{"n_layer": 8, "init_std_down": 0.0, "optimizer": "adamw"}
MLP neurons of a small language model. Each row is named by its layer, matrix (up: input weights) and neuron, and shows model dimensions 96-351. Each number is 128 + 24 x the weight over its row's rms, rounded and kept within 0 to 255. Numbers have three digits each.
Before each neuron's rows, "fires on" lists the tokens most often at its 100 highest values on Wikipedia text that the model never trained on; "fires after" lists the tokens most often just before its 100 highest values on Wikipedia text that the model never trained on. A number after a token or word is its count.

fires on: "ri" 42, " the" 22, " Pri" 15, " Pla" 10, " Sea" 4
fires after: " p" 42, " of" 22
L5.up1408:148151171134102151131181135153124116138131129119117103130102154127103169101159108169126148135117109103124159106091095144066170124113108115115111125158121096181129158136145144096153132132093138155152111150156161122140129121153133114127115131187128135132123079150141111108102109146108109139122131128117167129138111130122122132135113154126115128132151123134126138139168100122128160151110148130123159124146117113098153128099135102167123148178094150108116114127083137132116149118125126165151099170104139161136164151131123168146159127183107170168095121154112160148144102126101170087126141123117151139062125097124088139161175120099096150146105193093100154123106143124150145127106108143074138117083157117117138125148115125135111104158115132145076127132103113132129178147110120

fires on: "\n" 46, " " 22, "20" 6, "W" 5, "$" 4
fires after: "\n" 95
L5.up1182:145112193108090144169189113153148138178152169116092140123144121123130161129129117116174139173123116124088127103104128142132168118115123099123146144101135143151146156130095084142122133132139136191126149113142130144102169105101148161134093127180110154115148109114119123128136114135154149122116103076149147117126124129100137147132134120055154114094137107165125131137156134104140122132119090131135123114090106134122128133129146099133154139113132076113177148108164112113124152146158165126113084131140132143108150154187084148131132169170080171132096173160112139135149087091106110111169155113114118131101119134107107096063120092126198177124141146138100159131148124117157105133170128104086143115114106082122124150126092148127131159133158131111115122117151148103102118105118138

fires on: "-" 66, " (" 10, "|" 7, "/" 6
fires after: "-" 15, "|" 11, " /" 10, "\n" 8, "---|---|---|---|" 7, " three" 7
L5.up1343:133155141165088144131137120126113139138133132114108103125177153105130113143110111157149105118173117138120159131125151152139070118132142108115165152088113173131089175128133143131141100109142101131101120125162113141117159115096152134092150150127180154124106148101136159132127140146191163139116068097119156140147151105173089109121143114138103142108171154171116091113101091123123101106148121132092136128163121114141103109109122126093121148143097147088143125104139117130137129140173153119147160093142193121100144144200121143120158121131138172168124129137153124081123117089144114105142146111092127105112135116132149152111114164168130143079126162125128146096118115132153111111143116110129063087122124114155109138158105097112149136088142106113119169146155142118114128084132172

fires on: "ult" 20, "port" 11, "ic" 8, "x" 7, "est" 6, "it" 5
fires after: " " 25, "ro" 6, "ic" 5, "ad" 5, " pro" 5, "pen" 4
L5.up1479:104089135140154100124122124150147130108180102117125166146109148136152107156106084102123106147090155109145138162133107139097134151155111139138118114158154102128136128128081199112142155103109149126106136139106115158151165069123096129114113130125118127104116120105104132117168107125167092142128161129144133122089124179104141159139089128105159162181128119142153117126127131099131137124088126113150181145139118119126125145132105168130133158143115098117166122097163101075142093120168139129113113091110111142140167164187102124117118146175134117140114093133111111141168107148130157124127160131142108114118107131153130094140153057097084118124116133104153129112112140171117141146121065131110152107128169109128105132151089137096147150139147133106140114142134124155155146150154124

fires on: "T" 29, "w" 19, " W" 16, " w" 10, " T" 6, "W" 6
fires after: "\n" 27, "." 26, "-" 10, "," 5
L5.up16:142115101102132151105136123136118152159191155120147100134128097124113153161103161142149105150093129114135126118141116142131126159130121122089165115078144125130092098123110131137091117188108100134086123126138127116142138086084099133114125133175176111122099111090111108083117118128153174135108090116176135140126143109091165128138114113076141118173173130143128098135129113089105106164129065157107142122166138124131163129137168109134105124128143083125094131119107109126110138127138121104111112129107120152138176141184109120101133140145093128167082120089125085080149128089100162120138130115121113163145137132144113132118166129100156128086109119167109187115123135139151113140129117121140140119137135114098135099147111185101169125141130099137130178129147157129114156127151127

fires on: "am" 14, "d" 14, "ver" 12, "m" 6, "h" 6
fires after: " E" 45, " A" 7, " D" 4, " S" 4, " of" 4
L5.up108:070075114110102135131133145108141149122130181129158137168152117127114181132141129124131108144087113129110155126160115153136075121138145139119108153139101123120148145172156114176104159147109129114146152133089152123135165163151134086128100111084123210132099116123167112119135113143153163108160092103095118109188086126126113096109188133126148102115132141153117061099096110133110121147142104115135134123139127113095157132104120098137113119111137139154128117137136120113117101134129147141118124123124135103148110147139138119131154161143133105113125188128153123119122142112142111117100138147120140146136127152121128165085128128101154125082091113159094113137094072146164108141167149118145100106090083140121138090096145149141131127178153110116157143124129154137128111151130154

fires on: "d" 74, "and" 8, "ed" 6, "ten" 6
fires after: " E" 16, "ad" 13, "p" 12, " con" 9, " ex" 5
L5.up942:141114128120122163116158127102093082111122129119112139165107201138109178120077116170145173165118094132148102098130136176110137108083125099148133135145110103132120098167090099126139090147104154120138126127141133165148100111129115118138171098110135134093110131124121138105170154122117159144143110116134114129120155120129113125134102162094168146176163137134113102120116112133123100196126091154132112119138108116090149155090092127163085134126139129188128139135177125102155105136113128127154069146095153160087127139154105125115118149115127104115118138129142137107105114090123147134116146141108094203147118190149136168124127117137132110110136152142106145121143113149105102148106141103126100092127120096172119119137127131139152116180111118165140185120124179119129114152145104

fires on: "as" 21, "go" 12, "al" 9, "A" 8, "ba" 5, "ge" 5
fires after: "re" 24, "er" 12, "ne" 6, "we" 5, "ate" 5
L5.up920:135148122137097162128144145141165089129117112131113146110159146121112150162104107151161135191169092160124156113103112148096155132086107156139084078155129159130160171152123126105137142170141116095116124160170091156112114061125103141150123096110096132134086129144163131145107111112102130143129123098147117121113140127091122106114139159111155156146139129134147149115155128157094115132127119136132196109107084100168134123103139121131132114142052103143155128156132153102097121113137119130124116133151165150073136162131113143105136128128140120119149126142180101111106114139102151085136162167141142143112083136128110123079140151160123139130108121152136087170139138139139138118133138116138175110127117140101114110123149135096155101102105117113124089101113129120139146145146151

fires on: "ci" 28, "un" 14, "vi" 12, " such" 8, "hi" 5, "é" 4
fires after: " So" 25, " la" 13, " so" 12, "s" 6, " O" 4
L5.up367:115059095161100144131145119125097117159108133076121114125121143151100157104125155124162132144123136121141191148117121151134170103139135111080129120160149141126138173147149128145136089155171146155124094147156136094102124128116136132217127094087121130088123119122128147136123101117140115172114113135136115108139110123107153122112176174161101159110160101147118075135127109107127105135091104144098116106131089128149126110090145124089134157144111120129173101106129102143120131125209118134111103153121160123106165149121118145126138136124143120106135144172107160117142139154096115111150151124143113106102104122134090109067145138113123121141101142168144104113118131141150137108106119069131162144091115128104172083116113119137131129118130081142129113116115142140164106142151168

fires on: "co" 28, "ha" 26, "li" 20, " H" 8, "ba" 5
fires after: " re" 33, " Re" 11, " pro" 7, " dis" 6, " Ja" 5
L5.up490:139130116105137099126166132115135112110108138060137143110145093131104155124119121127148145141139131129095153134107126087155124120134143081149148104090140115137126154141146128142151151189113143138102135131160109170144141074082117085138152104116071117122111069082151174147141098112129117082126126103136114162133122157150144186146114118083159127134120119093154149090118148112145152189107153100113158132146112089134138117132146144161097133134151133151125115157167076108112115148099155153136101120137128087128117152197152108148115152112072117097163121151118145160148064117078134116098178134122164164164142111127159107125117098096143132152112101131155132119141107169110121102126124135083114103129121118120135120147137186118113154145100135134128167074127128142142104163122121

fires on: "T" 67, "W" 14, "C" 13, " W" 4
fires after: "\n" 31, " \"" 12, " (" 8, "-" 4, "'" 4, " M" 4
L5.up1532:094114135101109127125104095123144150135113122124126153129091085098110134117100132139113134157125140132133098121125134132117125113118117109120158134110094116149140136164129115143176119127124137120111140136163092117163159076132139122115127105142140131098130104117112101124100118137151165167117109116119129143135120117102153157131107133088131137133170092134125147159108072138116167189142073193161180140154126121131174131112146158150129166116141078115130150072153119106106125110109112117141139163115116131151167123168170134119118118154061167151116145137126122089125128126110169119142186107138116146091099139103120126104123093141141151146086123081147161143155131155105106181143134101123119112139168113154131096113086178128141121161125091118118157159114127155152173107140123

fires on: "min" 34, "in" 20, " character" 9, "man" 8, "val" 5, "x" 4
fires after: " " 39, " M" 17, "ad" 7, "ro" 4
L5.up1379:125112156147156115125155074111096128165156109080089098132092169102149145126126137125133169137090136128130106097098110124149125130124138117114149131105105113148133117134139129134147090158104178143125134149093102127106109110102099121144135102109097111150086117163114123135166145139144130123129143142132118154123141114126109121116140158148173130161117159128171096126127099148121126135133121114169103116158111112081134156112121146112154136128113090156173110112108079137149126166174113088143128118089115106134145156140091110096118185162133136125099191151126110135111096108089119129094126163135062155116128195130098144139134083133150163120149116147161183119112106153102139139095124110148141105131119115104114188110097152101129144137103139148131117111125156118155141122144126

fires on: "c" 13, "f" 13, "i" 11, "te" 9, "ed" 6
fires after: " con" 27, "per" 11, " ex" 11, " Con" 10, "p" 6, "b" 6
L5.up453:181139167097148149122149131147139113084189110092124106111149178114116138125112112174160149117128127111141151178112126141132161113127120151117098079148143165121139130144074090153110095167144157148127103127120108112154095109099152116099176093141116138114143128081148089144126190163116138141118118102158100102114120172092147136139096132143151139092158177117138117080131122147114126122101138137135138148130139116130124144114134085131125123150108140141166160133137127150128070093132099110111140124110157122096156155150154136088143154140089119133112110171129123123136096154122171092140158136075144130122113143087113122104146138113124078135144104155150139152136116153121124085085069119084116147134112130100159149151133161120188125135115146151129151090130137134150165113129122

fires on: "c" 49, "ver" 12, "g" 9, "p" 8, "ba" 4
fires after: " a" 71
L5.up1097:138135167124132126104125112175112153168123138107153151118091127133125162160151138125111130149092098105134110155084121123134091116034126127089073136098145151158126116135184160141085157143097120148088116101161104130108110108143136147117105094126137113121082139144116141149117112138094175124132110137128096154137112111138107116088144130143103115134110112112149072136152093089132135123117139138187158140171109135122140093094127105122130156125117138158175128133124147181144143136122104109163147150141116130080112158157128113105174140144152091146146169111127101157180095095166167136136123139145107113113142118160144132116083102109156139110151096107132159120120133103160126137149102129140148139112137102141107138153101131119135098135125162165128117099106151108124119091153129

fires on: "op" 61, "p" 6, "tic" 5, "ic" 4, "it" 4
fires after: " " 26, " p" 18, " P" 9, " O" 5, "d" 5
L5.up240:150133182144151112085170146112111132115165164111134094146146184163103110138127131164182110106091141125145135132132107165168112133138125078182145090144155123177160141191162147169155184137103170127102126159119134122159093158134157111139117117146129138140111147149109139123153128091127137112157099126133156137087152109138140146109134163110138144108137131141145142125111146100107100137126133129107148152104144148132146127145070084134150132138105113182162130112159143089138065110143109115126137128133143140142164157111128122135136138144114136122127111122173136133138102134164086088117125096073115166139157120090142120117145103160132135114138116148108157130133094136114128089155119126140124138096145075119120127137065135119107152184140170113140159117112166131143156121170127

fires on: " " 85, " (" 5
fires after: " |" 80, ":" 4
L5.up1130:101129130146122163141156109105109178142145126110171134119142110118062122140127136166148110142118123137128154145134136163169136135113118108140131110161142114115112131123111172105149161156109123084074137176110116120137114162098129152155123110152132162121131129120109125112117156157158165138134103129103091127113138138139120125126141106108105096151106126128124094125138130123139104134115088122141133093151110087140145106143122132127134192107128085121161092133126144113153094135136141109118086136129142115094121168154113130115170194130142101125143122162107085123097130095117125087178134128087131118119120130087119138154164137135135110132131105132111140087160141130186106167124120147117110131140159121134155096100088125110156153106119056110140138127154155139130160130128177